MLP neurons of a small language model. Each row is named by its layer, matrix (gate and up: input weights) and neuron, and shows model dimensions 16-111. Each number is 50 + 12 x the weight over its row's rms, rounded and kept within 0 to 99. A neuron's up and down rows have the sign that makes its largest values positive.
After each neuron's rows, "fires on" lists the tokens most often at its 100 highest values on Wikipedia text that the model never trained on. A number after a token or word is its count.

L6.gate365:51 42 46 49 66 33 38 41 62 50 57 64 66 45 56 64 49 48 31 57 65 52 60 49 58 53 40 39 37 52 53 43 53 35 53 35 63 50 71 49 42 53 43 51 49 38 33 82 45 51 55 49 24 36 46 61 57 32 67 39 58 56 34 71 52 24 52 63 51 71 60 58 85 46 35 36 37 36 55 38 58 55 55 57 52 53 54 50 48 52 57 36 61 38 51 38
L6.up365:65 48 53 48 50 41 43 52 56 65 46 65 70 59 44 56 41 49 34 48 60 53 62 47 62 34 26 41 37 53 54 44 71 40 55 44 42 55 57 54 53 64 44 54 45 38 37 65 48 60 35 55 39 35 21 52 32 28 69 56 63 64 45 84 44 36 55 58 50 60 44 58 78 53 54 36 31 44 48 27 49 59 46 48 44 54 43 54 57 37 52 36 57 34 53 45
fires on: "- " 88, ", " 5, "– " 4

L9.gate194:54 39 51 32 64 28 58 25 36 58 58 51 39 34 42 41 48 46 42 48 44 50 35 47 34 60 39 19 29 53 39 44 67 63 55 47 61 37 46 58 22 38 28 85 43 57 48 32 23 43 33 45 41 46 76 53 52 48 59 56 64 43 40 61 57 54 42 52 48 33 57 66 60 65 48 48 28 51 57 52 49 55 40 55 53 47 57 53 50 47 56 38 42 41 55 65
L9.up194:45 39 76 48 58 32 42 44 37 46 50 56 43 57 52 63 46 49 53 44 64 52 37 40 47 46 27 31 23 55 62 28 50 77 62 44 58 28 54 61 38 54 44 87 47 54 78 30 49 47 44 31 38 53 72 44 53 61 52 42 62 43 47 69 45 50 46 69 65 50 65 56 31 69 51 42 29 69 58 53 41 36 48 42 53 41 53 61 69 75 64 44 53 40 55 84
fires on: "The " 40, "for " 19, ": " 7, "| " 7, "- " 6

L3.gate106:42 47 64 73 43 53 30 44 52 32 12 54 58 63 58 51 46 51 51 38 58 28 27 32 83 52 53 45 40 56 50 23 35 56 30 50 53 41 68 59 47 43 47 55 50 74 52 53 48 56 60 58 45 47 26 33 54 43 42 58 75 52 36 42 41 43 44 72 27 44 63 51 85 39 48 55 46 44 36 43 48 59 32 58 34 55 66 32 25 70 58 48 49 74 28 41
L3.up106:48 49 53 57 61 51 38 51 41 42 40 72 44 21 49 43 46 53 52 38 54 53 56 43 42 53 46 56 43 48 63 68 62 49 63 37 51 30 56 58 50 56 47 45 47 36 48 80 35 42 50 55 49 23 09 62 56 50 63 61 56 49 50 74 51 54 48 30 57 37 64 88 42 79 34 34 62 54 54 40 43 56 46 49 41 44 54 52 26 40 47 53 47 49 41 38
fires on: "\n" 70, "|---|---|---|---" 13, "erg" 5, "o" 4

L5.gate212:47 35 63 47 49 23 17 36 41 44 65 63 42 58 53 59 53 51 43 33 53 55 57 53 35 64 46 47 42 33 38 56 52 56 57 16 64 37 67 48 49 62 45 63 45 43 50 48 58 29 73 49 65 29 48 41 59 48 58 79 66 62 35 66 59 38 42 28 50 67 52 74 43 53 37 56 39 55 55 51 64 66 55 58 52 51 36 42 52 51 52 33 46 52 44 46
L5.up212:49 67 50 43 47 30 39 47 36 44 67 63 43 59 55 65 65 57 72 51 49 47 29 46 40 65 52 53 37 64 44 54 51 56 53 30 54 50 59 56 46 67 54 72 44 58 46 44 62 37 69 60 71 38 58 45 54 50 74 56 55 83 43 68 47 43 58 40 54 40 43 76 62 63 39 69 35 47 61 51 58 61 36 69 61 42 57 66 50 44 31 67 48 44 43 44
fires on: ", " 28, "and " 26, "1" 14, "ass " 6, "tic " 6, "16" 4

L10.gate401:44 35 46 24 71 41 50 52 66 87 45 43 60 43 39 47 33 63 54 56 56 53 58 38 54 66 42 42 46 12 36 60 43 64 50 58 58 50 52 61 32 46 35 44 57 45 67 40 42 62 56 59 47 70 50 57 44 40 45 36 54 50 53 46 33 56 26 53 59 56 36 60 81 54 53 59 31 34 45 61 40 55 32 39 33 46 44 65 30 29 48 49 38 62 49 18
L10.up401:53 38 51 42 77 35 49 50 54 60 52 36 56 52 39 56 41 60 37 49 62 47 43 52 47 75 48 51 37 30 34 46 34 42 51 57 64 58 26 73 47 47 37 52 51 41 50 58 49 32 63 62 62 41 53 62 55 65 50 43 46 47 35 67 44 67 39 60 43 53 33 63 73 40 56 72 27 47 34 62 44 36 39 54 51 57 62 39 31 60 40 45 17 58 58 31
fires on: ", " 26, "was " 18, "also " 10, "), " 6, "(" 6, "| " 6

L10.gate168:58 16 53 54 51 75 29 43 66 46 60 60 54 63 54 66 61 46 51 61 53 45 48 54 39 56 55 50 49 67 51 52 66 49 55 22 63 46 58 31 64 57 51 29 71 60 52 67 38 40 57 82 50 48 35 42 63 50 50 63 44 38 23 55 33 44 55 50 54 59 57 40 64 46 38 41 47 55 37 47 56 54 51 40 33 34 45 47 53 63 58 42 23 56 31 68
L10.up168:51 57 44 56 47 68 46 42 52 40 63 60 44 58 53 60 62 65 52 44 29 34 25 76 50 56 56 56 46 72 56 42 69 52 46 49 49 37 38 40 36 36 68 58 43 67 54 56 46 46 58 48 59 32 11 60 46 55 64 56 55 72 55 49 38 47 51 53 52 47 33 47 38 58 28 39 56 75 32 56 58 31 60 48 35 71 56 45 45 56 50 48 44 43 50 51
fires on: "and " 31, ", " 13, "the " 9, "a " 7, "that " 5

L8.gate127:52 62 50 66 39 44 46 40 35 51 52 58 57 40 49 43 47 64 38 50 47 34 49 62 58 63 44 51 32 47 48 37 51 61 55 42 67 62 58 48 42 63 40 48 59 62 44 63 75 46 70 30 42 22 37 64 62 52 58 60 52 40 56 62 56 42 27 22 44 51 66 44 43 54 29 50 37 47 54 53 46 74 52 64 60 57 56 26 59 35 43 67 47 30 60 48
L8.up127:71 54 45 55 64 45 55 45 59 47 49 68 61 50 62 47 43 48 40 37 54 35 43 62 35 76 59 53 22 38 40 40 47 73 45 38 56 40 50 43 30 78 35 45 41 61 83 53 70 41 67 37 60 44 44 50 52 68 57 63 62 45 34 78 44 51 36 50 55 60 49 35 16 67 37 49 65 34 49 68 61 65 42 63 58 64 63 68 49 54 54 62 43 45 70 55
fires on: ", " 54, "and " 31

L6.gate248:44 56 64 56 59 70 62 60 42 32 66 73 46 51 72 71 40 55 45 64 47 57 54 35 43 52 68 27 50 67 64 24 55 39 58 69 50 36 74 40 53 62 45 36 55 70 58 72 53 37 44 56 35 63 52 59 52 55 60 58 56 37 77 31 53 47 33 50 41 67 66 33 68 30 42 54 53 47 51 50 42 29 54 64 58 36 56 42 50 63 48 63 65 29 41 50
L6.up248:30 56 42 36 70 51 32 48 47 48 46 61 61 61 50 53 55 43 50 63 53 61 57 33 61 54 51 52 59 54 78 43 53 44 66 62 46 38 67 52 64 71 37 49 31 69 43 55 23 36 52 49 47 46 63 50 42 32 53 49 43 51 56 50 30 42 46 44 34 53 71 55 56 53 42 66 33 42 55 46 35 86 44 59 19 59 41 41 45 37 57 37 37 57 44 60
fires on: "9" 25, "3" 16, "1" 14, "5" 10, "8" 9, "6" 9

L3.gate147:35 57 43 41 73 48 41 44 22 40 46 27 56 54 32 50 45 49 29 65 47 38 49 61 54 38 32 41 61 54 50 50 38 34 61 43 32 47 68 46 36 18 45 29 60 57 51 67 64 27 44 56 62 56 51 45 45 55 33 56 49 53 53 36 57 68 51 43 25 43 55 46 47 44 38 70 58 64 29 38 43 53 31 62 60 44 40 36 29 35 44 60 53 51 60 47
L3.up147:55 59 49 64 78 37 30 52 37 56 31 68 47 55 49 63 51 52 38 54 50 52 64 77 45 47 36 49 43 62 57 38 58 33 62 59 50 44 39 56 29 45 35 57 20 42 47 60 51 41 45 58 48 13 32 52 58 62 45 47 52 18 50 55 41 52 27 44 64 61 45 65 43 49 20 39 49 36 43 36 43 40 36 75 50 63 40 64 43 40 53 52 45 51 56 67
fires on: "\n" 78, "k " 6, "g " 4

L5.gate389:42 29 53 46 54 45 45 34 40 49 43 50 69 61 63 40 68 44 49 31 47 38 36 41 50 53 30 52 39 52 55 44 55 43 59 45 47 47 68 77 45 33 26 46 42 33 72 52 54 51 47 38 69 39 66 68 59 49 53 53 57 55 64 62 48 46 71 35 29 55 57 47 65 56 48 43 56 66 51 52 61 46 48 61 38 26 55 38 35 59 48 57 64 43 36 53
L5.up389:39 59 49 42 50 68 62 58 49 42 43 47 49 50 44 61 54 54 61 37 39 63 55 53 69 45 56 58 51 59 50 23 51 44 33 62 48 41 49 66 66 39 28 51 29 36 51 45 52 57 49 22 38 54 62 50 56 58 46 50 47 31 50 36 51 37 62 43 50 48 44 56 56 43 62 44 55 51 62 56 38 51 47 57 54 40 53 71 36 67 50 51 49 48 55 28
fires on: "to " 46, "–" 11, "– " 6, "from " 6, ", " 4

L9.gate262:64 21 43 44 63 30 54 67 66 54 49 38 63 47 65 47 51 49 33 51 38 53 56 56 67 62 63 31 61 44 47 43 51 26 54 61 59 40 66 47 41 42 53 52 40 46 69 64 58 47 62 62 60 57 53 73 69 63 52 60 47 39 55 34 51 56 57 35 19 49 39 55 61 33 41 68 31 33 55 57 45 41 35 53 58 43 51 21 47 28 56 62 46 49 43 41
L9.up262:44 22 50 38 50 73 53 36 55 57 59 55 58 59 63 49 42 66 35 60 57 60 30 42 72 43 65 45 74 58 48 35 76 43 49 52 39 42 33 51 70 39 38 57 50 42 46 49 54 55 47 48 51 67 62 64 66 37 39 31 41 38 49 54 44 72 65 48 56 37 47 67 55 45 61 55 07 30 48 54 38 40 38 37 65 67 26 57 53 64 46 55 39 50 38 50
fires on: "| " 20, "|" 12, "- " 9, "u" 9, "– " 7, ", " 7

L8.gate171:55 32 33 53 49 41 55 55 71 56 57 62 68 68 53 18 59 56 54 52 50 42 39 65 24 42 54 44 58 46 47 71 44 41 29 68 36 47 56 50 65 27 38 49 53 46 30 53 42 36 72 54 75 77 62 65 47 48 43 30 70 40 63 50 52 63 42 35 40 53 48 30 43 58 53 54 55 30 60 55 76 38 71 55 47 61 59 43 46 58 44 51 58 46 62 40
L8.up171:54 56 43 40 42 68 47 70 46 31 62 76 60 42 59 37 53 53 62 46 58 52 39 33 45 61 30 47 79 45 39 48 68 46 74 52 51 49 49 48 37 67 65 52 45 46 33 49 75 59 48 38 70 31 65 41 32 48 43 53 59 48 59 49 23 61 53 42 58 54 42 67 37 51 58 66 44 43 40 57 66 39 74 23 44 47 67 82 73 53 50 65 72 46 40 40
fires on: "our" 16, "==" 11, "ro" 7, "or" 7, "." 7, "te " 5

L6.gate93:23 33 60 71 60 37 40 55 53 41 46 67 44 51 37 60 59 44 34 69 62 57 41 41 57 49 26 50 42 69 36 55 54 36 61 54 84 47 55 66 52 58 58 44 43 44 48 72 55 62 42 26 70 53 35 55 66 63 38 45 65 32 35 63 58 23 49 57 60 57 55 31 32 49 42 47 33 42 51 43 54 62 22 47 53 40 48 41 12 42 73 46 62 30 40 45
L6.up93:57 45 60 51 46 45 67 44 51 56 57 50 48 29 33 36 57 51 62 42 46 67 60 20 47 18 31 34 25 63 52 52 58 34 42 64 35 41 45 50 51 27 30 49 38 31 56 45 53 57 56 81 59 46 31 80 60 40 44 44 46 62 49 42 46 50 67 59 37 47 54 35 34 70 51 60 45 52 28 48 56 21 48 30 57 37 43 37 43 52 33 45 48 50 46 27
fires on: "m " 25, "wi" 20, "-" 9, "out " 6, "th " 5, "ation " 5

L10.gate238:51 39 66 50 40 35 47 31 51 77 53 35 54 26 62 42 44 41 21 41 52 50 68 42 68 44 21 52 49 66 60 57 39 57 52 61 48 37 45 66 53 37 42 60 50 54 62 62 37 41 53 58 61 83 32 53 36 42 53 38 48 51 48 40 51 66 51 37 43 21 56 54 59 53 55 50 56 40 59 54 58 40 36 38 19 65 62 62 60 49 53 60 60 42 61 38
L10.up238:52 52 68 40 34 66 62 67 44 32 48 48 40 60 58 54 49 53 39 45 43 64 46 41 37 77 47 42 54 39 47 22 56 42 54 43 53 50 44 60 39 63 41 33 57 45 48 61 27 43 47 35 52 58 48 41 52 65 46 66 42 43 54 35 61 54 49 42 57 53 31 26 54 42 63 50 54 57 43 45 10 58 52 62 51 35 55 39 69 53 57 41 51 40 47 53
fires on: "to " 81, "would " 7

L5.gate7:38 51 66 53 63 44 58 60 64 42 43 63 49 37 47 40 70 53 56 38 64 62 57 46 56 63 33 41 24 53 52 52 43 50 31 52 45 53 64 71 30 47 53 40 48 45 57 52 69 55 72 59 61 51 30 50 71 34 46 60 57 50 51 46 48 43 54 44 21 60 65 37 60 63 28 51 60 43 56 47 52 54 49 60 44 57 72 54 36 37 58 45 68 53 23 16
L5.up7:47 49 60 33 40 48 50 58 49 40 44 55 44 34 62 28 79 60 46 32 43 57 66 38 46 69 28 32 43 37 52 72 46 57 46 35 56 43 49 51 57 39 27 57 33 46 86 59 49 84 61 68 63 53 43 63 58 31 62 45 53 49 49 38 56 43 57 36 39 65 42 38 49 62 47 45 49 48 48 51 39 52 62 39 55 56 37 31 36 39 65 30 47 37 23 50
fires on: "4" 29, "5" 22, "\n" 14, "3" 13, "6" 12, "|---|---|---|---" 6

L3.gate131:68 41 59 80 53 46 53 42 35 59 45 45 58 43 53 70 38 44 43 54 53 42 21 60 64 59 49 46 50 40 56 67 49 50 51 31 52 59 64 60 31 46 50 61 51 56 58 47 28 72 41 51 61 58 51 34 55 38 58 67 61 55 35 58 72 73 51 62 55 62 68 44 42 67 46 44 17 44 50 39 36 44 49 55 62 53 63 71 47 49 59 36 57 51 42 43
L3.up131:52 51 58 58 56 44 44 53 44 64 55 49 55 46 55 35 61 54 53 57 40 51 45 46 61 29 48 52 54 49 61 52 72 41 59 31 67 41 39 44 47 48 46 56 57 55 46 39 52 46 54 54 48 32 53 47 48 39 55 63 64 28 35 63 49 50 53 55 29 56 67 37 59 56 55 50 16 23 57 52 29 53 59 62 64 42 55 68 66 54 69 34 55 29 33 61
fires on: "- " 40, "| " 25, "% " 10, "\n  " 9

L8.gate246:35 54 67 43 60 54 65 35 27 29 35 64 55 59 42 52 22 54 46 54 57 69 52 24 47 42 58 46 61 49 56 64 60 35 51 49 52 78 59 36 45 53 73 55 71 82 60 66 65 54 50 62 64 27 40 65 44 34 65 66 32 65 45 43 52 60 57 38 37 44 40 44 60 52 51 52 31 46 35 67 55 52 35 53 80 48 65 38 44 60 52 46 49 48 26 61
L8.up246:41 51 57 64 65 55 60 59 53 45 34 36 39 44 48 39 44 49 29 58 51 41 58 45 48 43 40 52 36 33 60 80 60 66 64 53 50 43 54 36 45 62 51 56 53 68 62 44 62 43 44 43 39 46 46 41 57 57 46 58 41 48 32 62 48 48 47 53 62 55 68 41 65 39 58 66 38 57 44 64 56 65 45 62 52 60 48 44 64 46 37 36 53 62 59 60
fires on: "0" 50, "ist" 14, "it" 4

L3.gate421:58 49 69 58 48 72 53 58 33 46 52 53 58 39 78 60 45 47 47 63 46 39 50 28 42 57 50 40 48 57 26 62 59 54 47 58 54 66 55 53 49 47 63 40 61 46 44 62 47 72 30 50 24 57 36 46 53 34 63 63 46 60 59 53 41 36 50 67 38 71 57 47 38 40 55 48 43 35 43 48 49 46 44 50 47 61 64 64 47 63 66 48 79 77 40 52
L3.up421:48 55 52 42 32 28 48 45 48 53 61 56 53 41 55 43 40 34 52 55 59 58 61 12 61 68 61 35 53 41 60 49 38 54 65 50 53 57 38 48 50 60 57 62 43 53 41 73 42 78 60 43 44 50 64 43 38 34 59 23 79 43 52 30 64 46 55 56 61 45 60 70 49 59 47 49 27 32 53 62 43 44 57 45 64 54 21 33 42 38 47 57 56 38 30 51
fires on: "7" 18, "8" 12, "5" 11, "6" 11, "4" 10, "3" 9

L3.gate415:54 32 65 53 66 57 35 51 54 43 39 49 65 52 50 63 45 60 42 67 56 58 39 36 53 54 41 43 55 43 44 43 35 55 50 46 51 29 64 45 47 40 49 38 56 69 56 57 76 52 36 76 48 39 46 43 45 25 50 66 54 37 41 53 56 44 35 50 49 49 65 32 19 57 53 49 46 54 61 30 34 52 41 53 58 51 55 48 49 56 40 46 67 59 43 49
L3.up415:64 40 54 68 64 54 43 65 59 57 68 49 54 44 52 68 40 71 41 42 62 38 52 61 71 35 36 40 46 35 52 69 70 62 32 42 63 33 50 61 60 47 41 46 56 64 38 52 71 64 28 53 41 39 65 52 48 27 36 49 57 55 36 71 44 54 56 48 55 38 62 48 60 61 70 45 42 53 38 41 50 44 37 59 31 48 31 64 42 42 57 53 65 52 38 65
fires on: "el" 14, "e" 8, "ail" 8, "ell" 8, "ai" 7, "ak" 7

L3.gate60:57 26 77 63 54 18 27 61 40 61 43 56 48 37 67 24 41 62 52 36 65 59 54 33 49 64 57 49 35 48 44 67 46 66 60 69 51 59 39 52 56 50 38 26 72 61 63 49 48 60 60 57 60 80 37 52 64 51 29 50 50 56 55 43 69 49 48 50 49 64 35 58 45 40 33 61 48 67 47 48 50 57 37 56 32 73 43 49 49 66 35 46 50 54 51 42
L3.up60:52 29 37 45 50 32 55 82 51 78 66 45 48 63 51 43 45 65 47 65 63 24 55 41 72 34 47 57 48 54 35 44 56 48 87 53 43 45 39 46 58 41 46 44 50 45 35 23 47 47 75 48 38 67 63 45 96 58 55 30 45 61 60 53 59 52 62 67 53 47 43 34 74 47 47 53 50 58 50 54 38 54 46 72 36 52 19 60 57 61 47 38 31 45 51 72
fires on: "|" 18, ": " 13, "===" 10, "the " 10, "an" 7, "as" 7

L6.gate225:41 39 76 80 61 40 36 31 59 48 43 53 32 65 64 51 46 44 21 51 54 50 57 51 48 30 45 34 50 52 54 57 58 42 72 54 52 42 62 54 55 47 63 63 66 51 49 66 57 56 56 57 69 51 73 55 51 65 49 67 53 46 65 50 65 51 53 39 41 55 54 51 50 40 49 60 53 52 48 38 72 44 37 73 61 50 49 40 41 70 65 46 79 13 47 49
L6.up225:56 57 68 70 57 52 37 35 46 44 30 34 33 32 59 44 48 51 23 48 50 63 52 50 31 48 34 58 33 47 56 66 58 52 76 64 54 49 40 51 56 41 57 68 52 41 52 50 66 46 60 39 61 53 87 58 49 66 48 53 62 43 65 50 70 31 69 41 32 43 63 41 36 38 66 62 61 38 60 53 55 44 46 52 46 53 40 43 44 53 49 54 72 43 43 43
fires on: "(" 22, "–" 20, "\n\n" 19, "it" 9, "us" 7

L5.gate189:56 38 46 41 50 63 34 38 50 45 50 47 64 46 46 55 52 55 41 78 38 71 47 49 41 51 61 41 58 52 64 39 46 51 52 55 54 48 54 50 34 57 32 56 49 37 41 63 47 38 38 55 47 58 45 63 58 50 40 53 24 28 35 57 54 61 40 54 54 54 62 64 54 35 46 41 46 84 47 54 60 52 50 69 44 75 50 26 43 40 43 32 59 44 44 43
L5.up189:52 39 55 53 59 59 52 58 27 63 53 58 64 34 43 81 32 50 55 44 33 44 52 48 56 58 32 37 60 41 35 57 35 32 63 52 30 56 77 51 35 75 51 57 72 52 39 55 50 55 37 29 46 57 54 45 48 35 51 48 66 39 65 43 61 58 58 50 61 49 45 48 49 60 59 42 54 46 58 48 33 38 51 68 59 31 41 51 39 30 60 37 24 60 45 77
fires on: "===" 71, "==" 27

L3.gate228:41 73 66 65 46 48 26 35 45 47 41 63 59 38 57 48 42 59 58 56 72 52 30 52 66 71 50 44 51 67 51 34 61 60 55 25 50 47 60 60 17 47 47 50 46 58 62 65 57 62 71 66 43 59 36 33 51 37 46 56 75 45 45 43 46 52 55 67 48 33 59 58 60 46 50 47 47 64 48 50 55 47 49 68 36 56 33 67 45 49 45 48 47 77 60 47
L3.up228:73 32 51 75 44 49 69 42 57 53 54 54 55 43 44 56 63 55 46 35 42 59 69 50 50 31 47 50 54 41 60 58 55 45 38 40 48 48 48 33 51 65 52 74 53 40 36 37 31 61 39 31 44 51 40 55 50 50 59 64 38 64 35 55 40 56 51 50 68 74 54 52 71 48 68 29 42 74 45 45 55 37 37 18 58 64 57 46 58 54 74 66 66 32 40 45
fires on: "| " 62, "+" 16, ", " 11, "- " 4

L8.gate480:39 56 55 60 39 60 47 61 53 46 35 32 56 42 38 27 56 81 46 49 76 39 34 32 60 52 60 47 52 32 26 39 46 56 60 50 66 61 74 58 43 67 51 41 30 55 44 49 52 43 68 41 46 42 44 74 32 39 56 76 48 43 74 73 50 43 31 52 42 42 58 58 34 51 41 43 41 57 52 67 49 60 30 54 41 50 53 65 36 53 55 39 50 55 49 66
L8.up480:62 65 62 72 24 63 58 36 18 54 51 58 61 42 56 34 56 44 67 35 62 50 47 30 48 53 60 56 43 51 55 39 46 53 30 29 53 55 63 42 44 50 70 65 27 55 44 32 60 39 53 60 51 52 37 51 75 70 37 88 32 67 54 43 59 60 38 53 35 47 50 48 25 53 62 46 36 56 39 57 61 77 53 56 45 57 58 63 38 36 49 51 34 75 44 59
fires on: ", " 33, "er " 14, "ther " 6, "ist " 4, "t " 4

L5.gate242:42 44 28 40 69 50 43 51 30 59 63 42 62 62 49 48 69 55 30 51 43 45 43 54 52 48 38 48 34 64 42 38 57 37 68 30 48 31 68 68 29 72 58 51 54 57 48 28 61 51 41 58 38 58 58 52 47 43 43 66 39 62 55 91 63 58 51 65 43 42 41 50 54 72 59 50 45 60 69 48 64 48 63 56 39 65 45 55 38 49 69 55 28 35 56 51
L5.up242:74 60 61 34 67 49 41 45 33 62 50 55 65 48 60 41 25 74 61 22 47 42 62 38 47 48 40 51 55 64 45 58 63 44 62 25 64 52 61 74 51 45 24 49 49 50 50 40 74 46 34 57 30 57 41 47 53 46 48 40 30 57 58 65 33 72 54 54 32 49 37 57 44 54 50 57 57 71 36 52 50 43 61 58 64 43 43 51 71 47 46 55 37 49 58 69
fires on: ": " 24, "., " 12, "- " 8, "inn" 7, "for " 6, "17" 6

L5.gate437:51 66 64 53 61 57 55 49 32 46 50 53 54 42 48 61 52 50 44 71 42 27 51 64 46 64 36 28 24 57 36 49 64 50 69 58 36 58 72 50 04 34 31 44 41 52 62 62 71 37 53 67 38 37 44 67 49 47 65 63 42 52 67 51 39 56 39 46 36 51 72 54 62 58 47 41 27 66 45 30 40 64 44 82 68 36 53 51 38 42 59 38 49 49 44 49
L5.up437:47 69 30 58 53 63 61 61 53 50 58 60 44 47 32 61 57 53 37 79 45 39 63 48 51 62 44 38 26 66 43 41 61 51 34 60 41 56 70 34 32 33 39 41 37 46 34 64 59 35 46 54 32 47 64 65 53 55 59 54 33 53 58 55 71 61 38 50 50 39 45 80 62 60 60 51 46 84 49 51 46 66 40 73 81 27 56 62 51 53 49 45 48 34 46 58
fires on: "\n" 37, "\n\n" 26, "200" 14, "202" 12, "m" 4

L6.gate362:69 38 65 69 59 55 33 34 55 64 65 65 46 46 54 69 45 56 38 43 44 39 47 26 49 56 50 36 42 65 64 18 64 49 40 49 52 46 60 58 61 62 33 36 57 75 59 59 49 46 25 54 72 58 43 42 59 46 60 53 71 45 56 49 54 54 63 44 59 59 62 31 72 59 36 50 61 62 33 53 33 36 45 29 49 47 43 39 50 50 68 52 59 10 21 50
L6.up362:45 63 68 60 42 62 42 53 59 47 57 24 43 42 64 50 60 58 62 46 38 51 47 38 51 55 69 68 54 53 60 34 53 67 64 40 35 56 46 74 47 53 35 43 71 51 67 55 65 68 52 31 60 51 11 40 54 66 57 48 43 23 42 47 31 52 65 40 37 60 74 40 49 43 39 39 61 37 43 63 31 37 55 48 33 77 54 57 57 58 49 38 35 17 52 42
fires on: "the " 30, "-" 22, "and " 10, "or " 7

L5.gate281:77 47 65 80 62 53 65 47 39 41 58 65 80 57 69 48 48 63 07 53 55 35 37 52 50 72 70 51 64 45 43 53 46 45 39 47 39 50 51 54 51 67 59 46 61 61 50 61 54 75 54 53 36 46 41 52 62 31 50 51 54 59 61 47 51 37 44 67 49 37 54 45 36 44 53 54 33 52 45 41 56 59 72 54 80 45 59 70 37 65 60 52 59 58 62 46
L5.up281:44 62 77 67 69 24 32 59 55 55 53 53 65 27 56 61 25 56 52 37 77 42 37 57 43 38 40 51 57 47 59 53 54 62 41 68 25 41 39 46 43 75 44 50 58 57 47 46 53 49 44 40 44 38 52 60 53 36 51 18 59 59 67 56 53 42 40 34 53 46 36 73 50 13 54 48 61 63 60 42 44 18 60 52 49 55 43 70 40 53 50 56 35 56 58 67
fires on: "ell" 25, "of " 12, "il" 10, "el" 7, "all" 6

L5.gate483:26 41 45 71 72 49 38 44 42 36 47 62 52 50 55 45 67 39 31 60 55 38 46 37 54 42 44 44 42 35 45 31 52 29 61 39 87 46 80 52 21 47 42 44 62 74 57 54 46 38 54 60 53 43 54 75 61 60 73 59 49 59 38 47 44 49 56 46 27 58 47 54 80 48 47 50 35 32 39 45 67 53 47 51 30 61 70 54 52 60 42 50 51 62 52 49
L5.up483:40 28 27 44 51 40 50 64 33 49 67 53 51 53 65 32 61 33 29 59 65 56 54 31 56 41 44 59 60 40 58 60 72 48 54 63 72 51 50 37 38 42 50 55 58 74 47 36 53 55 36 64 45 32 52 48 43 69 60 56 47 62 43 46 43 47 65 49 30 52 45 52 60 54 63 52 50 39 34 43 82 44 56 53 36 54 61 61 56 62 53 53 58 51 52 41
fires on: "it" 52, "s" 15, "vi" 8, "ence " 5

L8.gate154:52 43 36 62 62 48 37 45 56 44 49 17 53 71 50 78 48 53 39 36 40 43 53 47 54 60 67 45 47 38 30 50 48 48 47 43 63 56 62 51 44 56 50 48 64 55 38 68 46 64 56 46 55 39 56 58 63 40 55 70 50 35 31 54 65 65 40 30 23 49 78 48 49 56 40 36 62 62 42 49 52 45 38 48 39 68 60 42 44 52 65 73 58 61 58 56
L8.up154:59 53 56 41 23 73 81 61 40 54 34 41 50 51 36 24 49 34 55 69 56 60 61 52 61 31 38 51 64 49 29 57 45 52 32 42 47 44 58 38 48 26 33 45 21 53 50 47 62 30 40 56 61 29 25 46 60 50 47 52 29 50 43 57 52 40 50 46 69 43 27 48 41 45 52 36 40 63 56 55 48 53 61 66 35 52 40 56 49 56 43 45 51 43 54 57
fires on: ", " 38, "ther " 9, "were " 7, "ers " 5, "are " 4, "s " 4

L5.gate364:51 48 63 36 44 38 56 46 64 41 39 44 50 59 57 53 39 57 73 52 63 64 62 40 45 47 52 13 65 65 56 51 48 76 42 66 47 47 61 65 41 37 51 49 56 56 77 48 58 48 46 60 52 70 44 51 65 48 44 70 32 63 46 36 80 56 42 52 61 48 56 42 58 43 52 50 55 44 49 44 43 48 53 62 43 39 52 44 55 66 62 28 76 40 34 52
L5.up364:61 49 58 59 53 54 56 69 47 81 62 38 61 53 43 50 25 43 37 49 47 54 60 54 64 46 52 67 61 40 34 39 49 37 59 55 27 61 47 50 40 61 33 33 56 52 30 41 66 39 32 45 49 50 56 35 53 42 50 35 57 51 74 77 54 62 38 66 31 53 59 50 54 45 27 48 40 44 55 70 55 46 58 69 65 72 46 44 70 33 47 60 33 61 62 66
fires on: ")." 40, "|" 30, "\"." 7, ".\"" 7, "===" 7, "==" 6

L5.gate265:74 47 52 51 60 33 55 39 57 69 68 43 58 66 35 58 63 41 27 50 61 21 53 38 50 44 70 35 54 28 41 33 43 52 53 41 60 35 64 57 47 54 31 53 44 39 58 56 63 36 45 43 49 46 50 60 58 47 59 47 57 58 63 32 44 56 46 48 39 74 56 47 51 56 35 56 58 40 72 71 63 52 42 51 45 56 49 44 49 72 72 53 50 52 41 44
L5.up265:73 47 48 51 66 42 37 48 63 65 52 32 62 60 32 49 63 45 26 55 64 39 47 52 48 31 59 25 53 40 43 55 56 54 56 53 58 47 57 60 44 58 33 47 47 50 57 61 62 39 56 42 57 44 68 55 51 33 52 43 50 48 64 43 52 56 33 50 44 72 42 46 46 45 33 55 36 30 72 74 53 54 37 44 52 55 51 45 50 68 67 56 61 45 35 46
fires on: "| " 83, "\n" 5, "- " 5, "ent " 4